From a checkpoint of a small transformer trained on Wikipedia.
Architecture: RMSNorm before each block, learned positions, untied embeddings, capped logits.
Training: a variant of Muon for these matrices, 242M tokens, 5113 steps.
MLP neurons of a small language model. Each row is named by its layer, matrix (gate and up: input weights; down: output weights) and neuron, and shows model dimensions 0-223. Each number is 128 + 24 x the weight over its row's rms, rounded and kept within 0 to 255. Numbers have three digits each. A neuron's up and down rows have the sign that makes its largest values positive.
After each neuron's rows, "fires after" lists the tokens most often just before its 100 highest values on Wikipedia text that the model never trained on. A number after a token or word is its count.

L6.gate158:099132102119128131153140098133146106111146139116151099142156095136123106126145101100151122130116089151128115154119114186142148125081114171122145097121086105100036119144162132101129164142110156121145196146170106120133126144131135127136118123116129107130084182140126147143161187125151146152186117158172122085131150116110124123161154129116163083120135083162107140163112101153140094116095104124132115095105122173146123102141122170107112082122124127105112116118133154130132172115148120162145136124140157104144102097127143117100153088136151101122118134152119152144170154166102142109174164122144127121089147117154118108108139159124095136099115087147140124113112107124129120122123
L6.up158:102128123125107114164061095166123134052125193108167118132141094144123108136103096143138112121133099149123128142140119138093132124119113122116104133109117132106100152110193137115140149139132122119135148083102124099128169117121142158137117128081102093123081106131121152142104124111134124166165130119119138127148157096093169149127157105104148109133165098152151129136144116157125086098098128095104122144050123150119135147150122134097134113142117110144113137149095181142156172132164142157157114141138141120144079111140116148135107163125100112114076117144136098134166172172107125138141120102130096141133150110144117155088130132113123177147098102127097140140140091118120103175121
L6.down158:154132161100110089123134133112157131106117161162157162146130174171125174144120134155078188113156146136143135115124133079127165138111159165139120136105120114141105126124124142118152134123091139111124139098151128120147163134142155101144118091106104165141134111095136121120130125118122099087179130103111100110088146113130137195115145152161151139119097118130105141107105123144154151118100117124091102067085135075144096139137139126143135172124102116171096132105144175160119128115136144172123156131145129093125104096133089125126119136142087115138154136150118129126117129133166175100083096100109110121124124102095132162149079167130106121161157167126096114129099128093146096144136
fires after: " the" 25, " a" 22, "'s" 5, " National" 5, " an" 4

L8.gate417:143094118120121128105130109116118100162123097120143119158140134154122150136142098130137090139112105158129089115105133125142122088135110145132120135166120148124142166098148134100115148157164099158101156109142147137147115125157116125081143145114145126144109169092149088101143153196116108135147091110186135162108086102134138146136153126136125105137092156106162140146148105082150180155134135074150162149112164163139196162140110102123133124124091122124083119123078088098096141133119095162122138141122121105125145129101122117151133110128066130112096150143150119124122167132122084150167134134126131118119135158147134168130162075106139110122098132154149147111189130134180123130120
L8.up417:075088128107176130113181125082130118151118179142109140140144142130146079118106115148147155114112090133119114159078122131132150086103111147174120115147135113144147150136112124117119137097150184183099111146155153118114156150123150116127158112123127169103115121133128097102143116151088124143119146133143117068123082133112137152129133105119149163110102087159124133156129124136068159135089127139101123148116124120129122084110124156145158142110122160100163093096104141157123076178112109157123124170117086107118141120154156090107147166122124136148131115163172149137116148140072102145149125117160115107100120146109151138170150114102127132106154095160153117127143112137121154140135
L8.down417:128110124126128102081152149149140105162092130169106144160116132172101109101161112118119197136131153114111112138137131122150142123110163134098166135158156135117161122104123127113138109146168162166125124072146105101125172142148105148121129130125082162096122122123085115124131096142106116074124127173126140136133112117135092122147141119125145092111129150140108106167117115121120161118113167108175129137109137137115098106131128127142111146062160148109081169122120130146140125181115140076131099126149122113139100133131127096166137157131123116143140157175107114145125098133077098137188162147125141102140122090118135172129107103082092139104146109187154134111108147165142150121125
fires after: " |" 28, "-" 20, ":" 7, " (" 7, " the" 4

L7.gate101:136128106112101093152122145098140105150136141121137147137108117128142101159161147132116132058115156164085156126054156183125146112099071116172149142089153116138108087135136114108148176168145111112115140106112141118111150152154098095120105155144168149109149128126111101140147097125110150139130134118128173086138147095077134116154134097117128123134096138126099123053138139176132101119129078091128134118093093151112115117133109115138126118076095131139127145130108141156120140128123113169131112108151134132097155143149158132097107116112137112082133159147135104099108135151164113091155120154105114112167107154135118130154110126093146092139148128132102094136133156152090125146165
L7.up101:132115093161085102133121121109145134154122141103149165123093122155092110140142142138129129148124155133145105157110140187095164119069133116099141170129138144109111134145178153084127172142092143086103133110107112086189132119142157132101125142132125151119130107081150088114172113142134143149140149107157121125131178150109149183145111153106145124111135139137088097096180147139120128159106088169124111138098149138109149112157171099118132100105139135127142144138127084103133141118154114120150135108136119151158138133103178131108137159127132120099106106116152133144154158115108097107166122112109090154178137119130130142146117095112145097144106154183146125113167148094171142153139
L7.down101:102159107130112143114128128125152118089160159119130123105102149125169181122108110126112132116157117165102125125183133155109163115108116131149101090129154128104072132087077104152137131171144121112098150138137112116107116145123151114164094197118107151102120155066111124139160158084153103120113098112152157113138131131141146153114131138123155136144116141123118109126146123145145105133106119154133109098137133135146122134111071078123130124115132114101124155149182155107094148112164142163128127134165105150154145142138130148185091083069137112134116087167134106146129104111110125097170137098150104137098148135167118131097152138096140123106128128149119112151094079092101136166110
fires after: "A" 29, " A" 20, " a" 8, "An" 6, " an" 6, "E" 5

L7.gate286:104132139095093163112087111119145152129151114143140134122102123105102146158110102120130153117133139151136127190126138089112143103117134141070133120112121112098103135138125109045115079104123152147115137189128127127135119151135132124120090142122178189174141080121100107110117115184155096143172134127102138124126155141142184083135164156134138120108050132141159103108170118184155103163176128133126122162100110161156148152139143104171121142144141144121139124101162104129157123127148154139159149152141151149149160174108113089131147120137121115111118107146127131136168158150126109098117108119125129120110128116131145125148114117151122137165096147109148127108121130126102121133105
L7.up286:128144150138171134096112113144131175121118150101126163107159124138173096132099118148074122130136084139118113121164139082148160103118143158105140103102122146134090162145089143154164100104125146157165146123144116113126119176137140091145131117108102136113084129125126117116149142124128092098159161111127116100118096083170154121161140162162117094096125152142147105116156133121121137138097122153121119147141093184088111087148139145142149101118146142118114114129141188127192115114134121129103156117087145110143124142165097133127177144132127147155116134160139123124137175166132107147155151112088125066130151134121132158145144081122160104160102128122157144105159128142167142176148
L7.down286:138138149111122120145108123115123150115096138127110119152144138187147141156113090144141149114083122109112150113136116125096101108148120139149126113085093079160124116147119137117115147143126127115124127113109117086100144122129156127106160159122118130118119103162119111132120102112095121143136132153146158188115144125140126193135133095170123120118107155101126086161126106153134101121132104145150125165167099078179052137133097168131154139118151171159145127158116089161143141140099138091116133102177090152130114135124118099121129079118166133081082146166125120154083170132109133137134105103129123174142130053140133150125133143125090137123124102127123132089132091135106099165125
fires after: "\n" 60, " Apps" 7, "-" 5, ":" 4

L6.gate441:145121123162131127138154112141107117080145127101103113112109116172165132087098108128117128084108108141173138082115136158106121142144143150117158130125068150120133123105153142136123161126133115147138137157134152124130143143142102126125142097082111180143158158158152176148092163085153099134110131149108140106106145114154109112171105126131150134113181130087114186130100190159185151105127107101126115110105131131125101133134099117111138162101163102131129154168133179120096131115136119159107136163136158115114138173142158131070158143121121170125099120162118147126120140116123120121153144123109157128103108121126185130113132096099156102135118131122107124159082090127133096164156
L6.up441:097160068191125126159128167105107116100140131126103105157134108135140140099186100132141123115121120130103135123167139136101127108103117135145157157093091134131120124105131128105136087158104134152127133115112140148096126132140109123125135148092164171137103135138131198126076125109139128152135121129084182123142105104136131097148127158108133118152195077137146167101115155135163164115133169121128124140082114121109111087096085133083163148100143122106121123191126112117148132150153140171100128132112132106118119120146117125138099118104128130130156115164097133103139128121126124126146167145167112116083162105104150140084155155129149096148139139071089129117108112143152103124103
L6.down441:129171150150150127106147160161128145141120138148120164125163145162106127095111118111123140123108093130156160125165132129135103165122158108079071143142094155127145152095125073117176130132142142141142139134128120112091099143128135141128121153156082188077136137143128110148160128091136137092131152123109131120148151103126090114128107103126111097118119119068122184136100114098103123158139104122122111092104117121089124100087124154074150128128141090116131129104108148112158119093174163140200100120118139168126129117138084122165115130130140096120121158090080136129115105165139139150118150098137096182136143120149150135146135129096147107130112092131111164150105105149110101124112
fires after: " had" 27, " a" 12, " has" 11, " have" 8, " having" 5, " with" 4

L9.gate289:142114102126134117165076133131156110163092126143141141152137137182140123158136125144158161083110126122126131095153082117120125133112166144100085131132139120075119158110169112080127136131166092129084106131089137115120189108113049113131122152149130117126112123137085164151106110124150163114123140124133156140082132078131143084111077137135117131124145121099161115112089146116116130115102084139133152128124135112165156146116087108151121129107142167134154113122118138124107142103107107130138124088141128113114056072120138105114135139092111145116137125116152135112120080113157119122145112149099152122128138128160196132129171148095118136171116117135108112086148115121122162124138
L9.up289:126142157119096120129114145097157154131075128099158126118145118148110136123151192096118063104139119094081111127159130094136104103146071148120157140121154111113105143142094184156109149133129166139146140163106114137104126160155148140156125114126107142109137124118130118146118135065120120151094083128149158142085129158141147117141137140095122121113160159148089168118142146125119158160125178126099116133148101126108127123125141113151129094135112125110123122103150144138168099127108088116145143131140147127141096097134139144174151169094164163108117076113135128112102140161083183129171083127106130118147098131139151116115127130140117125116110163117075085137130161116164161118089
L9.down289:143121119135111107089141146087143121157124101163118119145122121073116159161139145152151127103136111156075098155140070144147118094106144119098131144063161128119111152132145124160113146132118100120123171128106151173094147123118161105108119116118081113121110133124103142127175070103117123100140088136135145101108160148148057112122086121132062122130173124148141121135135139134197127137124128120119111117093110128107142162128133113157094108101123168137104155131162135074117124173085127159136117133103136154130096146146148114091170147157136155131125112132153100118130126161091119128164126093120130119120152098121116168103138111142112111132103126126109101124141139111093117174098
fires after: " |" 92

L10.gate118:170170144114137131099118087148138155133119142154085121113127153128154149120106163114126156086150096173117089136114137053116091122128117113165100122099130154126129122101099156152113162134144142114118094125140135092115126131081159110133155118060105109123115150146126128153157127141140084145116115110136136105130142144123113185149143126126127101102129150154124143080111145123134093113129134105151128108136146166133125159152160128133167094123153174166144144099102170119140165125140128155081123159083145133095082116140111157127149142141159085096147167150095122157099126130150142128146174127100132135105124125138172166096147135145164144162138146126108116171148114142153080152104
L10.up118:144126159133090105137146101140132154089096140133144128141129126128154122084133143141149143134126127125158117141096108154170138128173116156118159153127099160123115099126118101166136114161122103146146119127141150170132149120094118109147132150097192132110126124105112137134169120116149118142092135143111091144173099148132138168096096100121157116157106114132129193126109077157161103091126147151107132122121096154143101157122154086136121131143126155165134163137131141135130170144174129177104126148164167140134100106098130140095100135109090162156151182113144137136136121105134093114122162154105103117104067153146147112141128122158093134155149126140168106154123089181122178129093
L10.down118:120092108148141145130114105126132102167145116135109087133100109131145138147089126127120167117095098173100166172094101108054122107134156124122089120178131114102112118135113123089115160160133136141112110146150114149157112125111134138167103144127140152159126131155103127123146121119145121105110152073086083080147111157120141097125150148099108106128162159157170167088121074148097120135133154110116095139122143152138130143124156172131133130143121093121127159143122175134134140175147115107108138070146132098136161088117137128106132135104146158119145120103134147139127128148159091136121161141146115104099105135127151098100119128119101118113148154040131148130148114187135136099130
fires after: " is" 24, " was" 19, " are" 13, " and" 7, " It" 5, " it" 4

L8.gate84:103166126123130135159180125136108088136148150135133116126135150133174127110166141095124119112128081093109196098156144110128114097122094140157154144136133115130114126144117177182179135146149116123123120136117073097141124187141139122111162146133098165190140151115130154117116149118167101151141139160081097153145148141113090095126117150117126105149141142114105141107136102123112086136116100122107102103148146065106106154114144111143159193079131154146117101119107135141161119124113116105122149131132167143132099179144141113127122118121116079083151132185136126137125117170133104124102129146108107112139091126130146180124110155119145114120103141132104145141111119091125104110137
L8.up84:119146123147087076136164117090125161119104139109146112126121098142117113139141118091140108128103147106087164144162153127151099173107115150128148118143119144141140115152134096128185105100108139110167146153084158081162115159170088113137132126149152099132123112170088150144138114112120129144142108098102140137154099130148125099160107132128137157110101122167123125107129147126100103108150126111166126157147160135126109148135100142147147093140123133105111122114163090143119101140181135120075118150127133121089093116110101125124155122140148127142107142132114084143107078165143147130145150178102148109056107166111151110098137140068155147116071104129115125112124151140179107141160
L8.down84:086117129107190100108142163128149135139154113164115141122100108117091126091127098158140085091180141128119143098135164103127116152070100134127195150152101128134164182122107168142126075108113159143143124151135135106148129086160157147075114143101128113143113144143091152142164157131121119102157086094080141089118149119126122161114100124149138138139146126151134145157110148120155131119124154123139111115120113099109149163112162110178134138137195103135111111073139139097109094096139130132114101108131147124118087142153147140112185147129160097140135157156143123120126102123121132138128113131132106123152137158107136138130112118099139078098132149112113130112103122123106081142165
fires after: " had" 22, " has" 17, " have" 13, " having" 4, " were" 4

L7.gate98:071124129130115120149105137120135131094115123131156156154139100137106122173125154152142064147108128177130133103116107163107139159154132162145115113143098134128120112181112153175094093142124139149167147162138123129131168108110157148136137166172129159142128138129080126104166163124127114132180150120134125175115145142137114159114164153115095145132103112125175128152131125111096164127109154137108134155119134113161157121138146112110105153112106140114144119144106169103124129135118102110122130172144132109079127100132149096171152116169105088144131139136084134064167143112156117141135136143168143127149098155119103122147186131105083101151092110152173131138107101141113169103127
L7.up98:090162126094128119111142068144153154167087135144121206121132144106107095138137124162133096129099073139141143136122109112110142133152122193127168155108100116083090158147123174131119123133096113125138177160133136129133181118136171141146128148107150141150111130125114137087113137140144121168144116124164145160113104158078137105134161154118115133087145141162136090146116138110155146125105139134097101167150131156112092151111159136121138130119126143126115139158130102126115173190154148124143115184136150134093168148149143101141144099134110104177127093152129124107135126128095148135123102114124134131114100138101133119165112129163139135159131112163137117101164106122136151153183
L7.down98:128097154093110111084099145182147138096146118105119132152107132098195101134142116099117142131146104109194107123148131132093144133128153156171127099099104123111140101128104068130129135139136144099125099117159147103129159100144163129119139137128109132173152106094132138156111084070142109138067122148131120165112123094143115116108141120101117157084099117120102132163144144106106163116129121131120106152137155139103113121075068139098135127076108098144112111101117134141129119109124101142153103124123158099166114070129119088129123128110122109183141155131139112108122099140111110147114164135122124128121114141189109107116108097154137140124082078150113162123117099139138138154126
fires after: " (" 35, "–" 25, "-" 22, "\n" 7, " (−" 5

L8.gate19:080178146128141136112097147116124127140152142086162175111133147115140141112113118137085174078135071121115145095131136088134089121132124155141115112086108096130152143112141134142133157141151104131108125153111133126137165148110144115099099103146136173127102135081149130145078144102113117157118117153155149135118112094156135094086116108129130132068104110096122132126104133119132128110109155116166134131134100130180095112097151147094153165113107140119121100079139149150110096066117131153155113108114151178120148117131131165094088158097123122123158127069151121147124157159123108163156109079121115131139111133178135126104131187105147149144152130129100123101138138114139145124155
L8.up19:118122139120106115148086140130147137111078110173124143132154183187148125098115129117153158080149134144135168090131124115123139134109077139136134117146173141094138140137106182165139139124131135134095097121140087139149146159131120131108148153127113143165133147114124141122099135119088147142095110159115168112111108119125210067132102137095159140087144130131108111103154096166149178137154137118201161105118131167129168092110108111130139123085117136125097154092139156123136131110120184120164124122119132128128156105108135122165111111081116143080113108145140116120109141160114151117140086154149115138141168099144086106121145130137147124148138150119141127130137127126146155163130
L8.down19:158147137148138110132141118125174099101124095119141159149138098161112116154098150154145115080119118115124138158113096128159122176127088173121125122095119098145149106130115116161133107088088121154163155105120144139196113174128153118133146168168154109142136121178104116169095104077093135147082161102105152109060143121142137121101080087098116105111149143144159125093138148129145150154111120105134136136155102125130154138122110111133106147113124148121133139138147140116116119110069123160181109106113092183132123113120128130108130150118147132160136084160116099120127151174138112089129120120141117184128127105135102087153132151166128111142096153121113155105128117124116128137095
fires after: " |" 100

L12.gate141:103129070145152157145098082116117111110107150159131122087131119149135098117145149108077160101106080112151152147126093161088143124111147141117072106161143147046145147117099156162093113136120100193146148164115140110165116145102166139112157125120135131154157125126144131120127157149116141163180088151100129083121165099112124156143143130131142114134111106109118118139143134104088095125113146126150138119133108169119131160109132100154119140125126137136120140139149118130127132135137113133117161157122100101106147119118081155152139176110131146116096123129116126147148130094102100113171126168124169114106119160154089111114098188092141124127135113142108192141134141127131154168125
L12.up141:102139126093119113133145146136115104164206110153124178132123110126113101138128128107122145148133111086172133136111170169146144130152140132104131111116121146101105129144117132138076138103093130120135088107124100118112147106117147142124110118093146137113108134084107172139159140103106117114147079130144123091109129156112125126125126137104160063108107156126117086134171159111113115152088135162131153119142135128127165125073086136144118168095119114129052154119154133082129125102093140150087139121117144087130109145141177161179111096167132131121095139155134106146102159086156101106157123113115130124157157099150153130166136156111123136103122180124118110091123136121134153140148
L12.down141:109136133117150118133093137142143103139125121147145133149135131105132138123139115143135109107114140129100140131152083139130138094146172111121131156162125126116149125126153169152101099040141148149147088156120154099150101159140166153149107116113161114129140122102181126100150154118130144146124154079147118144132148135118115099099110123150144157161123139184126073119104112180116116130089133164163115123101142137117133114156114109169150129117127129128136098100118148135115157132104119160085142115184079128108148134152125117237080080132117126118138124102129133110114105140130133108128155083116130129145142130104146154110172142165133153088158133145120161180143144128116135165106
fires after: " of" 20, " in" 16, " to" 8, "-" 6, " \"" 6

L10.gate204:106100134134088117126106122121115109105146158139113180154141109132113098140125132124133130113118152140171114075141128141136114147142147119118138137107108107098111126153106136132131138155101144112123155153129092101139129118114135112152141112128160097167195133110136146123142088113122131147152107134154113102140135138103121140163114151182135100105129124111125102139153173122086118129103111107140111122068140139139121072111083113104143132073175182178181159139112163115120131103169096152136163125146159099129159118131153131109170058125137112157178185069124113133122167173106111131139161152125133122148120146109136148110137129116137114166137142114123102153128085158117138126083
L10.up204:115109134125112117158128102129125124110134142107143137117157143150140146079143158132141107105123171121122134167163116169088128100135099086141164145097125138096118123092185076110099181129110158110132138170146158147130116151151112127115133137131133150137114146144145160161115174148125108108126126109142146117132118107152164087130091106131139109121200129175151138165167161126140125131135092113164110135143130135124118148145135103136103129136133097124146113132115078137091120125128130119071116142150115135115121094128141167118092116115116137066101093126132133120156144134123158134184085132173122110125113054144109101097118129091108135107099097158133161109140177183116156140119
L10.down204:102142145130122121106120109165148080136163125154108099129127079119154139123144066126114119099113037156146133155121146149119111097100154128112129146107125148123190148111166155101134135101141168123145089130146131106110124131142118120186098091132093141136121155157136160146180149144122054156108131098112127119119107106089148153122135154131105110139176123136127111155111108091135122114124132135123129113138099151131116148128142122160115138162118094100110153142112143114071155094127122125139107078129128118160123140106108147101100146106149113156099092141147133169125112125098185163155140134121125082099127091150125141113112099140092086091123158114159152143139145123127129155109
fires after: "-" 32, " a" 24, " an" 8, " the" 7, " its" 4

L2.gate144:132129095130152114140149138122137080124123136126121133140152096109158097194121120116140127147128162100131107111101133135071112119148138092141126088099132160131135114106099126116111122159135152123157145128070103131106123120179103123158124169111137121161122174131142157133135117152135171109125155065158130128088116142096132115137139138129127126100143105110130110137094085087124077127116188123133133164138138121156161141087158161112123123158097111151132150113092127152136131102168172146106115159088119115134145130121157126131106167154141153108183094124155123149145082102149083156130114107143090138092108141064117117149140139166139119134157122118128130112120121164125075083150
L2.up144:119111157090136137142147122112105158146130106157105133126111081135126159123117139115117137147140121141121153096144149148103123093148117149129125137117131130115126122101124118121106124116117083140101163088112100089127131132140100124141090129071102118129163135151126100150137167111139160125089144164110114130131152135132126125117126172160127183130126047097190107105088107139142122125114090133138151193140122117149112139140142112125091128112105133156113141171116137137141106097147092172186130098137122112110150159167108133091149150125136140069112154163119165122137114153128178138115105103176124139144111098156105120126145151112169109165127122122146125119218137107165156120139
L2.down144:124152147109140131146137148143096116142123124138111134095119113115128128141131117139146142204161130131147150155153117130079169115099146154200106154097117125127163145109122095102120145134123073170134127110116120107142145154114082103119132157152145136119154140123110080101113124116130153146089067131174120164130166142201171090116131151135109137115130072116164110100106099154112102105096157105130187145111131158143129150125148096133113132134092104152120136161113111096139139139137121137153120115087111148093137155133096112159106131097128122104123141163104186126090117126121107147098152127118103115164151113135131128122118126137114122153134108124102071137185132154163145122112
fires after: " as" 23, " the" 13, " |" 9, "hen" 6, "W" 5, "|" 4

L6.gate186:108164142116103092133160120152097152174133176114145194140143113138134176141095156127113148132148166117093122117143157165123124124105169148141110130113128153125117133104157151142093108126096121118102113136170112118138112138114124081150104103109152136113118168132141131059167134119119132111151144085133157124106157134148139127158140144148132142123155134131096126133113137098149177115147085081123080139146147155112125102120140087117129146136104156155155168139144138095106079134119121155119131120109115147103135125117132135107161086131107083134105127147093158124193140115124103137133106085161156153066136120140085140128133127103109146118179162131099157106105144165130076117126
L6.up186:121116124110178123148148114083120141176118114098108137095147161189164107082097097174147130146114089132152135128123074099116114151175106120144143155164104152143145095120138119133164175143146126125085150131138106104123109124134105152140080160136152109130137107141125113168147169124119103162132095159119146139136113104110118102154134127152113069094129136126149142137103094178137117149113115158139154124098130128149147122140116135180152100131092140126152164082144165130099161125150118129115103106141135128123145140119090109124112126115156116092152117140107126160130148134205178121141166142132166143134103149167134126148126153128122145129134083142152145098147096103078139140142
L6.down186:145097151118166132181116097128114167124152133145148068111110143062108136137123114112134098103155098121124126130073100086104146147149155088102125170144161076130123157133140116151123107121128118164101157132128145126118125146138176129104178104142151118111112119174115114109104182130129146135091106103091106132155121173109120092123118132103160089155121149082142144161129129145112093143116103140156125167110077136134126159131107130128151100109148118098128181109114113170100114158120119093134093140132140135188143125102159133149105156136125141101113127147154124134090110158148135115125117163113144142130107112142135096146121157162108111087086091131141144105108101126178114122116
fires after: "," 29, " was" 15, " is" 13, " However" 6

L9.gate37:156122123132107123109081085152156140155102132147115164118130174170124137128101113154112088131118101120095121126112101119119144114103153127075131104128157138123143101126135130138138118144120089106168195124104131085104140097075129153139116105100153122142128115163132120108113175148132086146144092069105093090115135112114168132163130135136116158128116160160166120136173110138139152140134135094133141108167125127105115093114111142129139153084105119122164121133135146108115128157099152126112127128148189111132128134148147088130178134090120148143073122110160127135139123131125112168144140128118124123151168109111123154151127115119120127039150072114131143145159119172118166099154
L9.up37:133102098128144124153123076164158133141103117153123156154111171171119098133143100153134117144173155116115100119113117101134158194134172133110094143127093180126155114136116128123161155140092133105141135146138133117119163114112111095105123101159134106105168147155125183113130156145128131149140108113148103100127105113132153138170166115168145124136162078119123093123071136094117167146114124124133123108147146135134118134123095082177086097117150126109130115124142114154153154121115099106129128164156091150150119138129112098125158114087133170157146139082138137162114113103125156188140096101152116135166093145118122134165152087141100131111139076158151100104135112123138120128104
L9.down37:187120136117127110158142116122146134092134134145135114131122146146104099105121164128120187147159166114149088133154143151140139141103110091098140125124113114127163127126152136173175159164090130108110184151147114121159164142127152144111114124097115120123133141093110156148128108146089136095144175146151133124097114090077148108168135095140137080120118112150128106120148103137164141139125098140160138082136093134121135105120130117167153128134126115108164134124163178099127140117091131106141103149085130221112138126131180097123154138092132135106137107111120138145127137133132145084102145108105152138124108114113110147150130061131107108081132116146149131130137098094147087127171
fires after: " on" 61, "On" 16, " On" 9, " the" 6

L10.gate93:140122155144127146120153097164099142116130162116132115136121147104132094126141133109131126093110111091136155157111109138161122188130088126094107123142158135124136103131157130085135110178138151106096163143147099168138114128129156144155122161131136225172150153113128122107097161147138086102176129111104170147132148110125105124150112118177144108139151141130084111145156092114116107161145156139132113074129118173175119152140092149128144147114096110150144135141085165118144158115152137122126163121152115088109126136082165125150141114159174133109161122112098124128108126150126136113175091160134145123113116162140101102153148141141119106131094134148135113126156132148136187139103
L10.up93:102153135121116138131190098146089118134121149080129147114137089139144151090137131111166105103159063136122081161110112146132128163141148138152129145109127111105108098105138153124089147147114134154150120143111128109156166153105121100140131113123132112125132144125137125135135099118102187087171104110119148142110185154145132107142124127143136140145135103132175148141109123138096126124125094113122151132142098134135104063136106062164097143091097124125190119151120142158144120097118093114112124155167140147138148088143108164175128162140105097157170091124146098153152116149135111181127154172135139111125143128131170164127147112098099124133173109140151105109167132132115137143107
L10.down93:114136115130106083098101113115108097190105135175104156116093111132135175094127113099146169103138132125151156156111171157144138102124112119095150081161093128130199157104137138124092128127113092119112121145148092112166128106175114160121135105106139105084107111136109133137125117094132107130109114102198129160166148097159091144114105131113166117122138119143110140096110148136097145135108057124145110126091115134119166076097103119088154124121136128138112178133128174102139110174146157106144103170150125141122109121139110106140088120076114131114106128112117138138131107132139135132123126105098151150156133129119143150068173127123114119112125132116100120130152108144125104125134
fires after: " the" 24, " and" 13, " a" 9, "-" 7, " \"" 4

L9.gate117:104144139125111135114102098163154115101135158144158191119158163126126135110148186134139097166138128115099182096131126138113188141155101117082122169126136138133110129159103129092065119102142058068186141083104106160097149152108156116161131142142114147141081132123132154149143138129091095173149156126119164106131139104144101134133124144159137126113118116132138134093140158086118138145113146126148139096151165133160115175105125135083135153125147133122147131140143117111114141122119134081142140115130135125112103096116123120152132126082115161091137146145129076165119153114146126160104116120123152144100107113127133158149094149099124111135168113138110103112110118136154179141131
L9.up117:098092102076112081104119123130097124103125129144099140116093172148100139144145161125139101115128110150172195130102124156112138140123057145096175099120132150158167140163143117114099118158079090106150126123088113098118133100123102155131154130145119122135137156136113129124080145132165096107114134171140111103157127105100114128145152137099169119136180107128088149107138148134114128102106127136143085097145132121144111189140133114113135090146138086124127114118147175105114128140156141138120098145109159133086123121125140143177179106140118137135099110090111154120157090086167110126113103122096130139108160120120130151147102118128094106155135154129131092152148153148125091144123
L9.down117:137168117124145104097108117134073110090117142088051135148134106135132095093139140135103116146128174154144098154143137079110124108107157118168135112122172115146104127144181137099126114116148142145094110133144132155128107131120160103147069094149126098122178153129133114081113114095117133073124141143120138143102113134136140135155142157116146108118067115134157110087131086164111124133144127102163135097134138166137123144131116138195146105129141143161145095148157143140157170116138116142119139145148104154107112097099079116128131096111161143097109128125146149152093134155121163114095156072103124133133139112097145118132119087098122116143176103113118103148127113107137126167151
fires after: "On" 23, " on" 23, " On" 13, " did" 8, " does" 6, " to" 4

L2.gate250:157131098112110107118131114126140128102119135144130114154135135121172114111123129111127097124104097138110147058125088162127110104119168090139101122151119167116148137144166136133098117098116106156121133132131123133114127129084157173097125154159171106103109114108110137146145123156150146124148085126145096075137116151089127125079084130115119122150115163160116132145142122094088130142138122112123084131116117136156154092116077143165112117084114162176108102181135100087112169135115117163126094159180124130146124127116090132154107127166133139135102132113132086120139121097110079120129142158122105142136115102183148109169141197147134111153078108160108149154115113141134120151119
L2.up250:100160139098102111138134056150112120128126140132143131101080134154142109198137138125101116134130154140143167149115108126114095155092143141139128145128132128123112106143099128122150076134144135145156136083140111110117167118126138136132140126182149137105119102136102118112146108137151115141147113160134108174157130146127129158162136175102099118161189135119133134155158163118112094135135109092139081070110101140147162099134077136108154179141133100156160188134164124144144166122126122114094126112117109148122103136113144139136133150166139113128156145137158141109069105105119075146175152110092149133127128133108117170109159164096115129152126126111091177153102128136131131148127
L2.down250:143169143117097131123159132136121145112139131119121147151131139104114111122128115146132124128143120132091165120090136094119078135121108130136119090140143092130139134116122106123128143112170105130110109104097127103122096173136173090116162092106115140098142147150141126142151152102131126110106115128104127154099134145152131074107138109115073148152149125072130118107153143124108087134120114140108138117127117083146210116127108148105158168127129141146176136135119127165148111105109134105117143133115159111125164095097123137194120138166132109120162149150130168130117119074147160121195178132105117057148104087146130120137126144114098096104111118095117196156133158137144140166119
fires after: " of" 19, " in" 12, " to" 8, " at" 6, " by" 5

L12.gate56:158149132125105122149098133139111145103117141156150142130158131125137150125126145126152127132081133119136148154179138116156114124129113134113087112153106132083138143151083132129138115176114129170092137125108143118085125101142139104140154122188095157107136122124160126110141111139134162124146121104125132099120167096128114145174153119132099135125135160106111115158143134125168082117142153110134070142126127087165126095105089131130142144150110113089128155091127140135134147112155126205146177149106142143116145116114129171153044131135140178114061116072110120166125096123145091102150138166128126096108101136116119127171154114137097151149108151129126140139110149117162135145083
L12.up56:118132121162085145121103104135124174120097116109113163131114175105106088156172161135122142111131107111090145135133098154114101103118137133123116153109153105105134166120119124163094149144133145162111107132106105134170143113134139173169130110123156142134156106101177145129164139116115177155174152136136125094127144152105141160094109103091103136140117118128176159157132133098077164161122141124119148083114111089161137131128118142147087140135121133173130087095119147113140156108125088118105153130185113138152128125185128081149118138150151114128145127145137122113106124145093108096148156113093170108123129169142101126173123147131134121103136172159147158110066119143133127105158
L12.down56:115132103149098162137104125124130130138137105102171089129108152098151141087122132110129119151148148101134096138171087122133180132149114120134132136148107110096120136128108120137113110043133139089160092133169128097152128106144093131083098106158097153121092156128140099163130170123130122159107154116110122169127098104130086098124180117160144100098124122115140142129091171161130135122140150138126134147159139124127125169144102130125111075167182114127136128111120099145093178171153141076144147167107122089120122148102125135231142117137113147100115129084109143112118148135135120129124124133164122095119115110122169150142133133128137157116151149107130136130139114132105117107113
fires after: " in" 44, " of" 28